Part of a small language model's weights.
Size: width 320, MLP 1280 GELU.
Training: a variant of Adam for these matrices, 529M tokens, 8071 steps.
MLP neurons of a small language model. Each row is named by its layer, matrix (up: input weights; down: output weights) and neuron, and shows model dimensions 64-319. Each number is 128 + 32 x the weight over its row's rms, rounded and kept within 0 to 255. Numbers have three digits each.
After each neuron's rows, "fires on" lists the tokens most often at its 100 highest values on Wikipedia text that the model never trained on; "fires before" lists the tokens most often just after its 100 highest values on Wikipedia text that the model never trained on.

L6.up1109:116143104178200100135135124205184102117090114147152123131126121092095080130172103134054130144096113126118123157084161113112162173079130161109083146124164088151180134146129093128091143113126081162131139128188109089112091157127130137184160143144142215101172090124107060172104164124136106140139089174090112095112169176147167159163168068148106142105178119052071131145183138160167107163113112170127082129106080123044143139072116086068094174096135082131139113154100124106149111181141138147106093130120128140120134142109143090146088155150115101179118118114099076083130142105094147099178117064144091115129141118153121104144184146144123134113124088174179112111079121142151175139121169110132180142108145142133102131122154128128183167074156141080072123163189170131138153166179083
L6.down1109:130149132115085139105102108108099119127119179083058125120148150129071111131091112082078077170135126069160168112114163072113096129156109113072140100064168155088131097118109140086148133130121088051075116147185110124167189128179096046144156166144162089151104088085119118195150148104132183125101129096134125147154120120132123043097139146084227077049139069156130071104101099213118120118143108085113121101147140087176172080163138176110075095053140101156109172131190086149115100079132137103180156176116090147108079142140169141125113132163129112132181128131158127128083131119119111063137104126128165171109042133138159106143127143104137192099108147165074148092141147173137110149159113146103138111117092104080187050142124134150123127204151135129145121094086111115117105066127133
fires on: "|", " Tak", " Mr", " after", " man"
fires before: "-", "."

L2.up735:117085167100112090106160073151091100122135150140161150156107110101160183114132162142141148129125127195080128106076119122145121148140108135112180126124153122089170128120177132148147098132134139107107116109132118138076139177156102114134126123130127149105104130180139114148129149075130124188066141126158111096122141143128156097106143023125119173170115055105077148202095107133133136135079127126154160172134168095143123154089154090136101123117173094127145171138115134073129110100096148160103078096149105099166178093152123056083131098120117136103091156089180161186086180136077132132132143120161168179125108125177180178129047145105119152097157054113156112079119118204138172153121142117114157114155159169080121094135135096122096128041141142097153127108148169123184182150182132
L2.down735:122088134039124082060121125111041144113124135078135183102157136117143146136090091119142199151052133198095133141133168115122156104136127096120168051154156076137148166131124125207105156140112124142122137119141155122118150140121163111182125173163130132134093161179120111157065157054104147112073092108098159123113163172102148134169049069143136177132129145154104109171101150142114116150112166107168111154110106082116122148111123167092099162137132167106160157153102117118064168189071154164107174109177103152129179122145152116165083146097126132122109115095097086117138158103150089144080123108103160097115128146181139141119094130075092134134104119151077150047082130115113169137081165101113129156156163099170115121104126097155116127074118100116097124157119127149121121089224141
fires on: "|", " |"
fires before: "\n", "  ", " −"

L2.up1246:139118143085194063116137125101077106075099138184117145166166160156111066164114104142153135147140106125105071121138133117157180156145049121171142089147123115089162132154109086144120134165123090223078156137195124176113121145118193091105129185143126175096122132202143133100058200081126130138132094188101111113135164155135153136116092143080199165112114105131128176116094135162130163149114140146135050053117138128090142091125118114152096097161130153120109150120078097107142106124132148167062123146160105133172149150095120134066076107108113102086118184097114129140133107074169138210132136123136116058112131102123090141149152063113101094100135107067108153110097141087154152069142108172160146106111114147129108076064084128145133061141134065187110075143105097101106101114130112
L2.down1246:093098088131139145075093187152111148113122167159102078157084136124177159094152121115143190095150161140184134152120086131038105109170097109072103175078133124112078125104189143101161092135104085095118165140170096178137161160105181108096130076128121167077140080117149084102157098163115122166107125064038114122044114152128060102133109206124158156138172126126133107136126157143136147094158096142128186035150126095130124159173088125130210126102108164172131107170132183132098172151094103112089099125146117098097106129104090068089197145122172131178173121142150139162137131100080084157168134113084126143194161121120121143093115168126093101215125131202174126147163116100112133131118108074119116128160136147128129168117150111139177146093133133111191168081088118180095131122114122
fires on: "=", " began", " finished"
fires before: "=", " to", " his", " in", " with"

L2.up352:115040130133116181130111096125116128099067110127136105167154119096203176060133165153198157116148093168141102122123124167108152122146163134106133077091108109056163076113208126140170111141085218114136112131124116148157077122170106155177161094108123114085116139093109118159159136099148126144122184132122160126125145086111112108142150112148169107181088108127091077189111170107139141172114154174066133129111086105122128171120144139104136126181094133119087173142090118151116102180117143111121127089083104155119133166165085130111147086106192112103156182144132164172082144216107132077121125096168155121121203126130135149113051155080132099103172101115152123112123149157171139154121105170112176135150078162115144113142096095074120096120247126119111148120132178150159105163161138
L2.down352:162080146136081125145098051121160120100093107148131157139149111113182075103115162115131151150137140124151091084130148147121134113098128121140151060129138164118079135150123180149129154108065144153101142116122110203145092062131114122122091108120145078116189149106146200122131095093148069165178139159145111090128100092143128205111096104098134092137131144121116151192109164128167221092145142098129160125168174114152113150157126105144138058124099144099144128095171134081089149086154129142105177158117121141137116141149184071141178147108125123142063147064188060118150094182043118195101121118162135110102076090082081078108089162097156128179149106095142131126129220162165114157118116131123115142092106136078138127156157139150188148133139109129127152185177183151145150126116098
fires on: " |", "|", " Grand"
fires before: "-", "\n", " Votes"

L2.up341:156175156152114071098123137138128125109120116175182157120064146136124177112105138096103152089144136090067116156105099174146115098119137142130189184160136134090165136143128125126094148152097165154112108156095141107113076135116161116092155133101104140100054108084135085116116100141132126131090130091070105072195100112126204099092115135100091177150134126123084125172151100146149208071094142148115149094111116063168121117185119120124101099126150176077134140157152144123088124116100137087155137047152143119124148161153137147148169067130089118104162092133147140075106146141159124152121122123125154091211108129119137100153069141100154039112107089130098136163139138107143135034132171146106028138127144174137126125095136109135124108118169127165095172122166112141118160139153180
L2.down341:152127127185067175207128130108140117162161143137083122137170148148134158134145144067082099059114155094095090103122078080115098152091162145126143129188186156144147095089124105159154138117109121141183159099060108197158094034103087135161122115115126138091129151091166140123088182173189159094145150082098095115098144106166137167129105160083136138091141082127171164109075095111145170130128141176129102128114115157155122131185089096096095107118122152101160146140137175119106165141149063150142173155147131147127089124139113116131145132188189123113158110146129080078106133178085114153121171133119158130167074092129143126111138193142076126082109113135096132115170107107058115103123112106113155133109114113126118164120108070069136131155102087088121102173171127137156131144117157
fires on: "=", " =", "bl", "ingu", "mon", "dr"
fires before: "=", "y", "\n\n", "ish", "ished"

L3.up1189:165148115144129129105096109139152126113142127107141123113024135107110085169113147154106127160113077132109109128104182042206157149126145077131123105111108148076169135126128144104085106160147136089123073143131185082136074206126089057093118158140093134188082166143135064123122128097179174134123111133071140078125131076148148110152144083090082129164115127115082123189146096182118176121159124124068112080152134065156107138090104145096136181137120160134136145156120143085093087150142163102072134112092095157126143124115138187159128160088124132136165158161177190104128106104092106112192094101113162175174127124147161141160126156133199159144130060144114147142120150140124234102163145129148140080092166120136133106099173104101116103094108152097137136081147155126106114135098121
L3.down1189:127133132083113150138126124144100134112128162126208137112114133120085107133116144214118000136115112036108145122071176091128071160144128099081122131122102129094143107135081158141117151179094134125100131130108167115098137118211098125163127117144126131149020176168110082140152082088166153125118139155083137069165231088134129135096133099096115159119125097122095132155105148114162170171101097122155096109126092135129043173107135101106133149120126112111176146158085111103113068148189168066082141087101104117174148152149133159111102148053127109173223117143129161128132179116114116107150124098112169147124132132126134133153130135128140103087106102135142103145168121118151136114164161084119112131132142183163144114081192110131077105070128118129132112150158133129162102124139083
fires on: "\n\n", "\n"
fires before: "=", "The", "|", "In", "-", "It"

L6.up1024:137149124121198100133172083036162174131140130152138093102096115120124110118143160153083137102107146113119115118075120126134184163106116191109163118110135146142164110138166189058105087197076108134154169102114200075153047160156122100118113099124109135100171148182077147148143122160104201094060132152061122105163094115129141141058096127110169149094159051119063110175143146107177160081088091113187120100133103143139113124145120113096185188123137132060123161200131122128143145108134206103077158133152093103096135103163127176111105130164142098141183139142135153133076188139124097109201164095165111204146113148127132110134141139151162108178118106150085156202136120126172191090160142139162128155135154203177133104104179074133133115149119164145129138117144192118156096100147129
L6.down1024:110142115116127156152122148101091089180191130111099172147113109141096056084154132130118047134121103114134114101146123046140115133152063178122127129153127093165180122109147135102129152119125138091077195127155117131161209117255088083148118140136094156184152130164136140196140130131105170077140132162141171094098099122115140141142139093117208092116092118167135106098155121112079133125071053110178091151161137123183109122104128164177130183123076106139141091148074097102157134135071215177117127122154181125088112179152104152116072173116100098125168121118160145120167155155080133140148109102166178190154163073124148147176117165117130137107173132119144108161111151136181122142126121157167093163143121161146111137137113153131158123170103119077139106107155123137109130166157180
fires on: "-", ".", " |"
fires before: " |", " Dark", " \"", " Tak", " Mas", "-"

L6.up833:080145113136073087158138097109165108171133087160153096118135152091081162129126184112083161162112080112153106174071167115075128187092126170086098127092128101154113100045149129162110132113115148145113100075074185080130118148121134148157165104112125098144104136182119134152164106155131193149091108122117109119129159118102142086106074089102144132123145186102126136151129128062149101117084117135188135122153128117124162165134122116126111160093109115167185122127075137096153151125090117117085089125128180136105119111141165127174100180062158143166105153157183128120107186110104022101185184133135146191122103124100120047139084132148142154119097146164161146128129119162117116090147126107113116121098115118100107115118118146125164124126101117121105126065157160185109078202171083
L6.down833:116135121102106144127096092100115142142138110153170191061103080086080142140114106104087142090152154149114175070088090103147149124147140141099187125139195115140158125129139105175104163114187084141109154150163103103151120106117157119128133191113115190173100089113140126155253085141166086127131105149101130118164163095167078144114125174129120160139166107164145189065138141132153132123139148120108138106102145085147196100176193107140105137157077104119095158105106131087092155172202173054155112129097106106121094181146169129211114125148118136112154097120091121119181162187147134164159100147145142054171167093120165169098167146173127154136133090167058187184163077114143121102084120124143106116102160122159123138163132112134165076163155125069139146133093184151186191110097116
fires on: " Year", " Date", " Time", " Apps", " Pld", " e"
fires before: " |", " of"

L3.up65:138157125115097087100086102102139124143117150120161113116076164097082078154088175159081119207073090131101126121118154065162117165119151089123111087111145127129150130122092134151110113156137154115098115127134184112114097155109124125147121129149084111202070163119129094137146115097132176132135127151097098097121167124119141132130153104099081139159111156112092130149125177116156182142126116093107119054121143090157113122079090136103135146161113125099106122112136121056117061173158163092093141080080073144130135147146146157124087122076096090171158176176128160089134144130129136119147131130115176113158168148126141158208144149104186135125105047150101178108161147193135225149198154113148125100095120119144097080147223117128096087075139140117112157068158153125115093122104102
L3.down65:111131115140136115105136126110105139121127129113164131117105149074099101147088142218111000160120135000107114104078166090115122151104097102125107150130074095110169143101054163125141121185128119131123101127115184118117106148207079140145139142129153145142035154142139060160165106103117179162132113183102119085131221121137135148126134088104105151137111092092092133162147135138140181148125126140135115146139134123172077150091123143106107189141149153137127164144099114088117072151185188069065139083126111117149157143129103181101108137066145128125193139153129170132113127140143072115153129117104168161138121159096128130131164162130133141104081079147114105121121116117132162132128166122119088129119132125126127089094150117112093121081170135164123112131124150110145105098111092
fires on: "\n\n", "\n"
fires before: "=", "|", "In", "-"

L3.up1177:100148170211110122094167122134175171096151140108139125130113140070060156131136103142125125066169154121078091200154174099202157092128108190089147121141091094092148208107191170100094137118115130192127159144125195101134131108108084108073171138179149192111124153113086088121059126154170123118113158133136081100162141111132123131172149166114159140146192123145158126123134127087165136123135096166138099083152094136142102071111150140115147158170147203125154122098128079094101154133115134088103122112194133086147151121136167098128127172141108064148103107149154097118111116163121161109152160129138119173185193172110101081124140126084166087105070154146144086136154154105081054067133120090159105197099144166115076103113116091130108150138123121151112135132167160123158111121112112
L3.down1177:183113118158102131117090137112157128146120142148050083155167125161124100138128168107102037146131139109148091166148115160118229107124134154078157131151146123139126143119118142181141161172095099127097155107173094144205133078160134079188156110139121109120118112174114101129083099162149099145168106150158102156133194104116121238151144147141188129123140113101155123161102137120093134160131099136162203158156091151109123138149092107177090168133127134151090120090111129125151145116153132154074171186141093172105067163174136090121053127145130096136179054129170134100103155209134133118159165178135206098139150118102167128153130147130145159090141117102161143093172143119100090096134075101113107202140127142069127142135132083166125154075098113109083161141164125109165110141096123
fires on: " =", "=", "ét", "ón"
fires before: "=", "ico", "\n\n"

L2.up96:152092097106188117089104105107132136069140148115123142130117124098125188155189148129077109131172143178106065136129173194171164188154063141189189060144126129086153112148101109136077145126161082163090177104128144169074122089131164144078123140099137125146097122146150095177115134149141131124088143213170111165124188111157089133107184158148125131142136102109171142163061163114150147119131152128192092086116084107097120073146157152123086113133238152137148091139093132140158085127119129133093141147114152138118130107161147131144081162142080127092124179177160175096103149104096141188104135095146174093117120102117090113114096171130168085103115132098124108155067114060117129099172150080158113089146104132151076101071123129137099106098142124100111119140118154150111086144139121
L2.down96:130140133137124178100119117125149143129118143167170154193207129073099134130117170098100146143123105110085115122143090070098178153045146086094087174150150054138139159118168111152157085134126156171121119132154165113137117091110137113142155155176148144125119179117161118142115143144076094169100106157165118137205136123137112187132122130159095101136091169114104179108113194147114147073141136135142120154125016096136130118158122079107100071121228108189061159135187160064124136137142132168090117092144128167132093142131091154120125058132131211149104096115140118163154102117146135109107089136160134043116155130137166090130192129134082095149133123131112170091141151200116122128175068102114069170176122127136198145144156093131099107134107148118116137117172095136093113144133124
fires on: "=", " stage", " =", " night", " life", " time"
fires before: "=", ",", ".", " in"

L3.up1158:151119090128133116122189126111165148133147134114163096129099134106073099157078150144126127172053142161057114094108178183114149132120067125115129094116093163099140115130164193070084118134123143068121084134145137107126150053155084115130108184099180156112094136158139145113138157111097109186130119100112040108190111141110101061093102075118061115123131117119105102146161168139192158158104100102141071169157117115156112154091140162179168146101105110202164162134108167099114086158067159149097131118145144170171133074175131136101115147096137092151134125158141146159128154132120072113112170122160180173147135137128116120146144089131094132139141091163134127172081151078190093109122144099111128080153135118096067097070175129109048105121130164165190105136132125107120104133148161
L3.down1158:154087133144137118095191056097138173097122164111149100104088152114111105138087129130119253168095117255103114102091128159144146142097122184126122100098105175112136147119171178110114080155101142082086082126125154077085153146104116109124113168105160190143069131174149134134124139072109123157119105126105120112179097151113153105076124075099094174132144114119076118156137121151168155154088114124165102188164143119198096103104151133140132177121146132156180115164155118105110092148058156138103141103155091159169191118157111105147083138102112096144137149135131139111098157119124067113111147112118151183162115162151110077165076114124128111096110132103120114149089143107145126133136124104135158112147174150100048078064187084113087099122129137163161132105096094111124130171182148
fires on: "\n"
fires before: "|"

L11.up247:156089140136147124118169119160150116192155142124131093116107200158139111121158152140120151161133108168085125149096154139153105093075104157102146092096145211153153155135111085143167144154062149107089131172136143071113099120098092091090129137086146128134164156151122120126151097145146085096097089168115165119141118124110133136165173098082182170137144160087092087094102145121135127118026156139184112160166116150067130119152168123118108125125130089077200113144154148108140131128139075147119122092096096132092145076141096081126094121109200144124171105109180094152117127166117122083162181121116152178148086065117163120138108098189102135111144074117064095103157149193100124167090135082164114128059122188104083136125194048159131160099046093173148122141073129136129179102158155
L11.down247:097096136092115105194098096099125124176142119143104088117150137149172106101089125037142103121106138105157120158159116119113125100104121157134081168145143169178076103098130096147137145079105161121101121162160116157187156117073145149099118140150063173120191125131095109162137029100133091128129142074208126108101122128151196222094126081092128124103100100170064057161142082146093158148144127109139078092138156133167113109082028118112130083148142089154100151088167138157150114129150160085149128181097157207116119118162116073100120107121150199162128137097125090165161104085123143131116122152093139159111094177091142150118097137091152137096132127137131136136118106113129166115140076158103139140147093067113133116079159193150135098123207152120107131103141091117151092160103065
fires on: " 2", " 1", "enti", " 4", "{", "-"
fires before: "–", "-", "2", "ng", "."

L2.up558:158118168161140127148121119078134128086085140161158142132100146111121188089073134104153125165114172160088115137125146109128170091158140125152176140171085089106108090114098099103165096143109135150145122172157052163086076106135077083119126073105186148096121080141185164124108146100079187163050147190115118134145149187118113143181118084090135122153118091119058157170101101118174144107109133160100107155141101116102122129108117120145151128092055210135176077116123126165127120107160153092127127102141099135145128109091055172133153169128153131125255178193143104140158134107171122102208144053141155111196129131146114089084188156116130100133146097120129152118070142108157180123166161123207115159081114175119128110143165112129058100141113165135109116153087137118153183118114135
L2.down558:163120149105141150168163153125084112132105118136141137099142101132119120169184152171129045158141081038131167101129106094140126132114106119054144116061131096101160073153146077204135130155191172161061148116131131103160128126228131076170073155145076133156084139152132123174110121115163080093124167059228146135083168108155141184136112123157089111138115203133148169145134095135153089144117183117091109103109185182134136158160116114114133180115169152168134172065134145138165103173179135138089108092080126175084133121203151167072089142093154133138141146134149077082171146105111135112131180085169141166141112117167107167100103108137145096192184138159162112133134167173100162142111067110144114106140132162163101125103146136112152112183084111112134089110149127113076084095161136
fires on: "\n", " at", " 116"
fires before: "-", " the", "|", "°"

L6.up1131:131090123107131195148165138075095069145137146114118113119098147113090091187092147181098147108148117172096142127138143130083115173148033158049166132137142153117129080083159163109107109121136163085078125113136125102088144121118139138133129087094169156106158156098079132163166089148051084116139159117093064111131141097078108180080150097118124148156090162136153083133150202133140147145097085098161122148145105178138129139146131118106106151144139084173110050140103113133092129148138162126082125096182131082088149146180054151142140125120078108188094149152105145155111121183147079119069173155133096112136096157152054110108107103142153067099150162147131133084102144112129127136182142181091081120210104170108072118083174157147158110124169169117143167118097204075146125116193139
L6.down1131:127144109089083138089117181128126089138139098067101131149122118100155127073160105135071159099098150167142116121172082152098145163104127106123111088112116141116131147085165109127123151118126125088148125102127141140121186152079104145158144133106060089130064139139114160137156089096132078149106110106128119122152168110133124128129109149171120190174098211156158065165090148147138132156121131133121126120216186127100135145165093063167107100137087110157092134105138115046137135123126080115095079099137157125078158064103090133199173090155179078151109203089124091103118138103093105141063127138118075125087056157206115119122130111117140077119124072137160099185138143142156124064139114123197133115077077078177137097128118094129135119097107120130155173116178157107115149127113097
fires on: "-"
fires before: "|", "-"

L11.up1227:062124152147108165128196119146149101134144108161083091171096137132132095122171121166078150115136142116073125152114119177180236121087132177175125127081154158149134081128066073056132083168079186118113169118195091068152041156120128130115157133087103127080124067142163161155076126124114126167108117137103152110133148061100132093106124081145153154168132118111092127122171111094170186154169112139160121161148119133147139155068180089077180144160151107136169113166102080090169129146127085147090092117140166098101146083117127149111081170144097077092128158199124087174166165107126145139131131154124158168154115158125129123120063113065188110148091128113092140145084074100167112091135128121175131176088176189124116153130167075126142107118119125162124155098162151127138112106123137
L11.down1227:195127090096169167078105107094180101159161122126141106139116119163061136164198053112104139141114112108127093115089221075131143123118200171103134125121116034152131133102146130162125132140113077084175159119139157085128065105226165102091122153222089123138122133113163061127116095166174090127139149113082117097157157102204153178075096169125128082113149101137091096175109098105028106176142101129082059114124169145113180120120110103142155127128070106163091170051132129145157127141139186127153173151059095098126126139152160100136148182113139134107180154148111164113163139145147115085114103142139143132110150134174152129212142114135197188122133129107148130124145135127131127099134142095128141133136171120084146145136129179102084145176127099174058133100157124093115134141153126
fires on: "-", "ES", "|", "S", " 2"
fires before: "-"

L6.up1179:109147180077144124136114109144160112115135154152169159162102175144145118119108138152128127182168124122097156138056145122123043153112178120122103099064128106129153129108093148089137105148078132105117131208072132089073108115108096109089140090121104123085053142141136143059064100153108197137107124135099073098174138116154169156153172079096147139134119132186147131143119155184157148174106088128189111120136127151142117078188159150086146125191090107140135158202146134132102120112176166087122079089089108131137153174191151157148132157148094132151162194107147135137137099141137097143127145143139156140116186156105188147130152132095109099127079115108148105122141133152159162071155157088109094170213140063164134071151200126128137085110147098125114128178119191139113085100138071
L6.down1179:097075165126152145048151156136162151113123146110164187101102148062118181139079131105129000141116133002157097187059142103161112153134109063130114124112075115140150116169085145185119090093130147128147101160105152124093148129189075126091172128090154121118075166123131120108131080142113150137102112126093153110144171067094091098121142102101120113118112114156106184147059194138136111099158111156168135139125139077182107132122162145093154171163158136143150123132137113121068075110170148122094115108069112100134142085163141145134073107141113135138188115119128158092062135153153152157156111160080195072099070162133114114126122117083113117130097104108068160103127122149162101082133111136121160105124141092116161038113177095128137121086116079128098137140139172107118111121148140
fires on: "\n", " |", "/", "\n\n"
fires before: "-", "|", " Goals", "a", " D"

L3.up281:121128160151101152074102131106098120083064120161153120148080094110120119141083101165154126137119107145122118074127114064127168070120132135110051165101134174120156105113106075131140085135130158160120101162166169092054143152146101142144142117133105148140092135124155147150080170127095118121156111142083180167130173130134130160080107141131183131189158111111072145161175129131147191067124121161109126100160102117156193141136145144122098164062094143133197146189125175114085132119115167110091168110103126127110151170113066146132087159116147139061174105081115095063128066139064095100143122065164161180179156132119120158113182157126146141113108106116114131095133148150146151127157174153110147115115163097127132179115125102149148101101101111173134139201091204143153155182154148
L3.down281:098201079093093136084128114131129174128071075117121140112095151135170153140122124229168022115091151097145109140141146086167125102099133178123125119127118148155133162112044099113154170158119165148141115137123138081129121128223140139130117140132124113097065080136180122128123100129111119122130172141098157101150224140162121118133139127071163129162097167152084112160144128079115133104109072168077135116113088140141146166122168090084117128104151111112148177203136123119212090115193192116153125119143169106128087135129124128154093115134159118137148117160070117165092168125121097083127105118170156102118131184159124106139059155093123134140121066141110136163118152063145107143183192118140107079130179087126139122147155095112161119128121143148123155134091124133134143122152073
fires on: "\n", " of", "ed", "ing"
fires before: "-", " the", "|", " by"

L3.up923:132101156230153171049144083152163102101092191154164125150125132130106077109187137119131151096093140124095171140136135133112178117091122131120103154138122145156138154148137133145129113081120128157074097130150120108089069102122096079218119122093108130119061116093136137141124092079124070154141098150139096137118110212080182102140083070139179121135122150103191150124160218122093154213104149117176120198177092125149108072171190174114085118176106152162131132098124117074085140173132135152120131065120170110109153113149109112085129094140126122096131101127174092134096097152126126094126150106145161113146150100126144103166117111128134148140149098073101125133146103125113127132062138160167215166119122170166160142114152058198128108092078087126053093155124119103168140133129100
L3.down923:114103082120168117100129090171143136066128105147168122154162146162165052124159124117172046099091145139112125098153179145107101132121130154125178129120117101160144202076102109113084134089181134105131093109155069124137130078143156169109095128162099102100116068126136141118177128156145095159156145169147149100108122132107109113140181135104159127128098124124119117186185176124112143095142108086150123147146102147074122109129166124108188163117140072132128102136147114105059095148117146156140133144115182126105096103063134156143073085145151157078122165181135066120088133153103109077123128075117113116152076127133129108145117137132094145168102104067102142144133115093139089119184149063124145154152176155132115126074157108114140136101124201152096117165153120108158169165111067
fires on: "|", "\n"
fires before: "-"

L3.up552:074169072076246131134185095093063157117137195166147213133103142139130101092202060110093156161126120141108191127114125127183160093113117152175127111148122139075124194140109168135102128092113106154085130145101138095102172137140120169116147097097138128130120087142137116075094120112096120154097110120127121084107165132161184093149122086181079176101142157092080161128127116095111160162099177105136093098144158161110102140148156174139130131133082143128104148147119135084117105090178108110139112089116084127143083185176115125144098080072127111119134175125196087138111087121083104118120063109143125133119200070123193032159138090118086090109181098062079129083065109166156118157126171163177150140130088112162106132130076070135143110093060096123074127142119144087140078118165146
L3.down552:095134110131148090097145154132133140139071133161136132132206115144167089113118133126122127107102132111124145180172146127126113110125133098182111116123162134165121119160119102123130147122085147183084138029094076194158164163103119205165193147163105116134111126071156126129114113114131143141154147094164142186141112153140138164133139134104141109107087129186130082157173130105185178143090133111100179141097129167133170148141108155108152132187095135085089086121141180125120067100105144117171124127143228140149136112065067158160120159138107120142124146127032100171109139190174088102149184130107169139124079118134030176102119071046104195142116144127126142142108109157136093158117136107118115163150148130140151153164147116146103199143123154114129075167115139124141135186115157
fires on: "|", "g"
fires before: "-", "\n"

L11.up763:115118156098079141090123096094100118088083134133183109147138172157103096101159167157120142108124186103125122129142179128143173167108188142146178123150053090198118158109108085141140155146157163173132144151108148149091123230118119148129156070097235140072143095050181151145125102124120103160104104175130088113113122183149152155159170172185117159132106105163115112175160154167156120156161149156148120108117103165144134110106149115089090142092118128091167109121134121138128076064125147121170119113092111103114114141082123161114081171179127129110143182135109129159153118131149133076103155077200096129145138141127155105158180113132095103121129167145116103153115132087143095116109126160164138143085052156128096117090178096095123090148106152103079123118095184089083157091183113
L11.down763:088124125130144138097192147139176171128191075098103123108190091112118161145134101116166179175137070084162136083132114115090097057096144134182097153131162140133117104168079142120165131111096130119138145062070100135126088156118099146075101151120118132127086151150164123122134121117114110099168192129166076111134113164077130143114130073133148082100112130162157150080123108107128150084150149117106134161122117115100139209132126153181137142189131131160151125091151204106099168093148100149122143105130142151124074151138146154149076099150114166134140134070057155113154167064068159118136137054125153151147112103118096126042162130136096109204154096074066134107127151174141136106124120124140151114077125182150122141015090149128154132141111112107164136140137148091139212134074113
fires on: "|", " |", "\n"
fires before: "\n", "-"

L9.up801:161092143088102124122180159141159160080135142113101084126105134069142147081155158192100170193183126134097128120054128097178139177143148126137134061127115140146153131107115087112073117169156165148175100052130171099108103195142159150175080161181163132136115187136141147137158154159147158154083132118123120085137134160147099127111122099155120164130114188187194156149066134180189126136131163120130157101137137110129103142147107111127147084092114132136111160177097105085071147184144126084134131060131168134110159150121145114154157146125106154192137215149247103108108105107190091109119089129167099138108147168196118099140135107141109068085135122152077091157119120126175089117100117171119162095178149166160079105054100116117084136120141099101143113119132123101092128124086142
L9.down801:104205153104081151080128093199148062112137171163172107109137097082118131163042114121103119099111108124174147084128126094111096120087097122104108154130172164168167112106135121123119044181183097103124169110109090112092159146070166150070122100152103123113099135179110113109138104103149061126074066115168117173103157091159096167167167134126099128133156128128139118118123097172151174108086159170126095153150128148119126109113104159167167124113099164103126115142161155112169155122178189125043133157101145134134144130127122104163039115132182151137152162133125122141133111087156121099085156129125079120200022103206106155155147164160141095120156108201165107165094080132101100099160130136146122110139195129185180108107161128126118119132151181180184122108171137133159177105125157
fires on: "'", "-", ".", "H", "si", "="
fires before: "s", "t", "-", "ve", "F", "="

L9.up643:094095170088144163129203132073118147141128169055131105138097118115100111146175120142060158132120087102086111144129177125120137136170069137120196120096099167136153111102100096148094057154126158160042112082116123114126116116137055126149181131109120120109146160144162148093170148113121156107145163089096099142138137110136069144127140238174115111116068163143115125098118189169172141148113052206117097064126097170099110124125128103126181163133146184121126098139105102107104153150158121119135125121080125107118151129121102118104130157082123073096101143098118184107129201111044157165130184128153132095101088165154121120139184054135125056146070116133091136137100110146154148105148123111136143173089132066149164133118160114147115146141160123120200128107141167074142111145141144
L9.down643:109136140001176064122233154156125099120123110081093167096143111119077115140058160146135125098113095093172189103141079096120031166143140152086171116205155091141142168158104196134095148125105108121143102099122120088148157116107125095118155105115144102060126116107127027131160127113154130144121101138131120126164130128154131152113128077195158061062178118123140114099171148214136099147135152092135147151132192124167135081137071078121102155150077074180094114155109095131090112132127079108161131134137156177159168095139110148155144132144150177088093162157173078088098110130120106116098072194135085106147151098160107134093077169087104095151089120188135101106086086115136128121109135104136130130146090100143128166156082165131145116130134166117059134133133110113137109101138128
fires on: "-", "\n\n", ":", "="
fires before: "|", "="